MLP neurons of a small language model. Each row is named by its layer, matrix (gate and up: input weights; down: output weights) and neuron, and shows model dimensions 0-63. Each number is 128 + 32 x the weight over its row's rms, rounded and kept within 0 to 255. A neuron's up and down rows have the sign that makes its largest values positive.
After each neuron's rows is what it responds to, as a language model described it from the Wikipedia text at the highest values.

L10.gate185 [132  76 138 143 148 176  81 111 169 128 111 156 115 116  68  45  50  68 113 138 164 118 114  74 124 146 106 121 168 108 131 145 145  90 168 136 113 149 102 184 165 114 126 163 176 108 145 126  83 103 145 142 143 185  80 102  97 108 150 132 111 125 145 120]
L10.up185 [134 159 107 122  63 114 140 107 140  85 162 184  98 136 124 139 132 143 141  77 117 144  81 118  71  96  92  95 189 114 111 128 164 155 113 141 130 110 134 158 140 109  86 104 165 147  82 152 198 101 105 135 109 170 161 184  98 101 132 150  58 130 145 122]
L10.down185 [124 146 199  96  97 115 109 119 155 166 124 127 136  94  78  71 110 119 166 141  75 140 151 139 145 132 128 183  90 180 121 159 145 128  93 105 127 134  72 165 128 115 157 183 146 128 167 159  87 115 109 114 164 121 123  91 126 119  91 141 154 163 154 105]
Responds to: Connectives, pronouns and prepositions that open a new clause or phrase in historical narrative, often after a comma or a decision verb: ", but", "decided to", "As a result", "As of".

L2.gate575 [129 107  86 113 118  77  92 105  73 153 141 168 143 191 150  91 164 161 175 114 123  72 158 115  50 151 142 115 127 114 122 155 189 144  95 136 119 153 192 167 150 162 116 167 152 136  80 118 149 158 144 124  96 139  77 139 119 171 107 107 110 135 116 117]
L2.up575 [142 168 127 101 146  99  73  72 136 133 117 104 121 176 120  93  94  96 120 118 127  95 105  47 156 176 127 142 132 135 212 120 132 192 105 124 160  86 130 167 117 173 171 110  83  96 129 123 171 123 118 184 190 117 131 102 150  76 178 125 107 183 116 154]
L2.down575 [ 74 136 160 116 146 186 133 117 143 118  71 137 185 115 156 179 144 154 146 100 124 119  71 132 122 179 160 166 145  48 100  87 111  99 161 137 136 158 124 134  88 143 189 105 100 147 161 114 130 119 155 143 170 104 101 105 161  96 100 132 159 125 130 115]
Responds to: Second word piece of a word split after a short opening like s, S, se or f, such as s-at-ellite, s-ess-ion, s-ail-or.

L11.gate691 [122 125 140 104 122 138  96 148 111 157 129 178 122 153 151 124 128 166 109 142 194 196 162 148 128  65 122  55 128 116 131 135 134 176 168 195 119 194 101 153 128 129 143 129 116  86 156 146 110 126 132 136 137 156 176  93  75 104 143 125 188 122 131 121]
L11.up691 [162 113 137 187 173  93 120 162 126 103  91  47 176  96 113 177 129 145 144 120  67  95 214 113 117  91 122  82  99 155 150  76 120 155 152 167  73 103 118 195 122 105 108 115 145  82  54  68 197  91  76  99 142  92  86 159 170 161 159  83 150 105 105 174]
L11.down691 [ 77 134 133 172 110 104 127  94 115 167 121 157 124 108  90 110 113 146 106 166 163 185 117  98 121 112 190 130  98  95 112 117 137 149 139 126 117 115 112 123 139  82  89 117 146 129 110 168  66 154 167 122 165 157 150 125  76 127 131 126 136 162 138 106]
Responds to: Prepositions and function words right after a past-tense verb of publishing, reporting or citing in encyclopedic prose, e.g. published in, quoted in, according to, under.

L11.gate383 [140 165 125 106 142  64 122 155  80 119 178 144 144 142 148 126 111 165 168 128 132 120 150 122 127 157  89 106 133 117 162  98 117 123 158 115 125  82 114 122 180 117  70 138 140 117 120 127 162 137  56 137 138 119 132 118 118 161 140  88 148  94 122 183]
L11.up383 [179 113 109  43 102 117 110 114 114 113  52 144 177 105 102 159 124 180 123 128 110 104 151 114 158 126 130 125 151  85 149 135  53  62  99  90 110 182  61 122 133  96 143 162 176 181 120  96  87 153 132 123  90 200 134  80 121 114 115 196 162 103 180 137]
L11.down383 [110 107 105 191  97 151 123 155 129 101 141  94 156 129 134  42 109 100 134 107 120 228 128 165 140 127 107 130 126 197 134  89 161 124 106  99 156 125 112 173 124 108 110  61 106 166 152 161 145  86 109 134 124  42 122 103 117 156 165  80 110 162 106 116]
Responds to: Word-final pieces and function words that complete a fixed multi-token word or phrase, such as outst-anding, bri-ef, Distingu-ished, "earned his", "degree in", "Women's".

L11.gate98 [136 124 129  85 126 153 119 185 111 160 155 196 164 112 117 158 112 136 137  80 176  81  49 153 119 155  86 134 146 179 124 119 150 159 150 101 137  65  91 152 156 153 147 212 141 132 156  86 113 154 115 114 107 129 181 168  94 115 165 110  82 124 132 192]
L11.up98 [171 139 149  93 128 159 141 158  97 147  95 149 119 179 159 123 152 113 173 122 100 108 150  91 123 113 110 112 120 135 133 160 111 142 134 100 113 103 162 169 149  87 141 203  81 154 121 148 146 181 122 144 105 170 170  96 135 140 157 170 131 131 110 126]
L11.down98 [123 122 172 114 173  55 120 135 182 114 141 120 125 115  82 162  84 145 122 129 119 155 128  83 111 139 129  71 145 151 114 188 173 124 110 150 133 177 100 140 111  86  71 109 143 129 107 177 176 114 103  84 175 109  97  89 170 125 116 118 113 168 154  94]
Responds to: Fires on the token that completes an adjective or modifier before a noun, often a suffix piece, e.g. famous, unsuccessful, earliest, annual, former.

L10.gate102 [100 145 100 141 123 117  92 187 153 105  82  74 101  95  98 156 117 161 116 162  86 117  88 127 161  88  30 115 147 133 178 133  98 157 192 103  89 136 145 139 116 146 128 124  89 129 128 149 109 141 227 146 120 134 151  74  90 134 128  80 163  88 173 134]
L10.up102 [104 158 157 146 163 116 163 128 129  92 212 103 100 106  98  99 127 137 134 138 124 144 180  88  52 150 113 129 162 107 103 134 112 206 157 131 115 180 131 165  73  86  72 103 123  94 160 154 150 109  59 121 139 116 158 151 122 110 138 111 141 104 182  74]
L10.down102 [ 97 115 154 133 116  99  42 125 171 113  93 141 130 168 104 145 175 119 136 118 130 107 123 178 168  90 141 165 132 113 172  90 130  93 186 106 143 144 117  88 155 105 100 114  83 138  94 161 145  88 175 141 125 133 105 121 154 179 141  80 127 130 136 142]
Responds to: Prepositions, commas and "who" right after a name or opener that introduce a source, as in "According to", "writing for", "Rangarajan of", "Edited by".

L10.gate758 [ 83 145  77 130 115 133 180 105 176 139 104 119 169  52 144 184 122 154 137 109 155 104 105 160 101  68  96 143 126 149 165 115  84 163 211 177 116  90 129  93 101 107  94  69 114 144 126 113  77 146 143 105 147 164 171  94 105  18 105 101  91  70 153  91]
L10.up758 [200 149  83 156 136 122 108 160  85 161 109 160 100  69  82 170 129 148 190 122 116  85 113  98 134 121  78 153 125 100 105 124 148 120 132 115 127  94 149 200 114 134 149 162 142 146  74 143 185 130 169 134  75 119 123 114 146 173 161 161  97 139  94 127]
L10.down758 [ 49 136 152 142 113 148 177  84 187 100 139 148 155 182 160 135 160 141 133  66  70 154 148 192 133 119 130 101 185 174 131 127  79 142 150 111 145 133  92  72 123 101 113 104 148 135 164  61 110 110 144 149 122 177 117 103 156  85  70 136 109 135 208 115]
Responds to: Start of Wikipedia section headings and article breaks, such as the "lected" in Selected articles, "==" before Bibliography, and newlines before "= Title =".

L2.gate355 [101  67  68 121 135 104  29 133 145 183 107 124 147 195  99 125 127 158 109 100 142 106 167 142 160 110  77 117 119 199  99 141 140 118 208 163 159 118 115 154  86 127  99 143 165 103  78 117 138 126 123 122 107 102 122 156 108 154 174 158 119 129  83 137]
L2.up355 [ 31  54 102 138 117 130  82 155  53 119 150 139 121 139 155 104  86 172 142 115 199 117 178 143 160 111 104 120 129 128 120 143 152 150 151 149 137  58 114  87  89 133  76 149 138 127  55  65 129 138 120  98 120  95 203 176  79 177 108 106  89 155 143 104]
L2.down355 [ 49 109 121 119  96 166 130 122  44 189 185 137 113 116 172 129  65 121 164 189 152 177 146  81 113 144 144 170 124 113  97  92 136 212  97 140 118 119 150  64 141 168 132 100 174 150 111 108 156 175 107 130 141  75 164 150  95 145  98 103 108 159 180  74]
Responds to: Short vowel-bearing word pieces (o, os, as, op, y) directly after a word's first one or two letters, mostly names, e.g. V-o-iland, B-os-nia, Lepid-op-tera.

L11.gate368 [111  63 168 115 151 202 119 113 136 117 192 129 100 140 162 148  75 177 113 106 127  95 168 118  95  53 164 103 124  88 183 152 131 195 180  98 119 171 142 146  92  95  87 133 143  86 167 114 117  68 137 116 105 141 104 138 146 132 150 130 145  78 120 151]
L11.up368 [ 91  82 134 112 121 189 121 133 190 140 148 128 198  90 101 136 120 114 141 157 216 108 134  70 151 112  86 146 157 123 132  97 137 135  82 167 199 106 178 117 111 174 137  75 107 126  76 139 135  51 112 143 108 141  99 137 111  88 102 174 137 139 137  89]
L11.down368 [  9 112 129 105 133 164 110 163  95 130 134 130  78 121 103  86 142  80 137  86  77 160 102 112 148 149 135  86 189 123  79 158 146 133  57 132 146 135 215 105 157  82 116 140 109 136 140 105 138 155 109 136  86 134 153 128 139 148 110 115 151 118 177 100]
Responds to: Discourse connectives starting a new clause, often after a comma or full stop, e.g. however, but, although, therefore, despite, as well as is after there or it.

L10.gate684 [115 132 190 139 114 167 153 164 113 102 131 112 126 120 138 148  60  95 135 134 171 100 122 119 117 162  99  87 120  99 125 157  95 147 117 132 121 166 126 172 176 148 137 112 126 177  72 126  78  90 107 120 155 124  98 129  88 139 102  72 153 159 106 112]
L10.up684 [123 166 118 145 108 117 117 192 112 153 137 146 141 160 118 136 122 166 196 157  69 116  98 115  78 121 130 115  82 101 177 133 169 171 121 127 139 135 134 214 127 139  98 200  91  98 128  80 142 180 153 159 115 166 170 114 145 134 142 120 152  91 104 157]
L10.down684 [170 124 126  95  97  81 119  68 124 180 139  75 192 143 191 126 128 130 121 132 158 134 142 112  72 147 121 133 147 124 152 120 197 104 159 128 102  83 112  97 107 108  59  95 159 159 132 176  88 159 159  87  86  79 148 134 170 128  85 135 108 160  93 180]
Responds to: Fires on adjectives or their final word pieces inside noun phrases, just before the noun, such as later years, continued need, humorous, premature, exact.

L2.gate423 [ 99 147 112 147 133 128  58 124 107  73  35 164  86 140  75 178 136 147 163  81 148 113  88 149 150 103 108 125 107 129 178 140 108 175 136  72 111 147 149 207 120 131 109 173  95 154 156 179  68 150 175 182 176 111  99 141  74 132 154 148  94  99 142 117]
L2.up423 [ 82  49 128 139 166 123 140 103 108 116  95 153 131 129 110 129 148 117 136 171 142 136 151 104 173 170 144 197 106 113 167 106 147 219 213 155 137 130 141 152 159 125 129 164 121 127 116 148 130 165 106 115 117 137 105  90 118 121 129 146  69 130 188  59]
L2.down423 [137 141 112 174  89 109 131 117 117 171  66 118 107 125  82  90  85 162 132 195  83 139 148 147 112 172 145 134 108 108 188  88 130 163 146 146 104 113 113 143 154 135 120  78 119 147 103 108 197 115 166 113  89 205 111 101  80 132 141 154 133 148  99 116]
Responds to: Common male first names or their inner word pieces at the start of a person's name, e.g. John, Mike, Matthew, often in tables, credits or lists.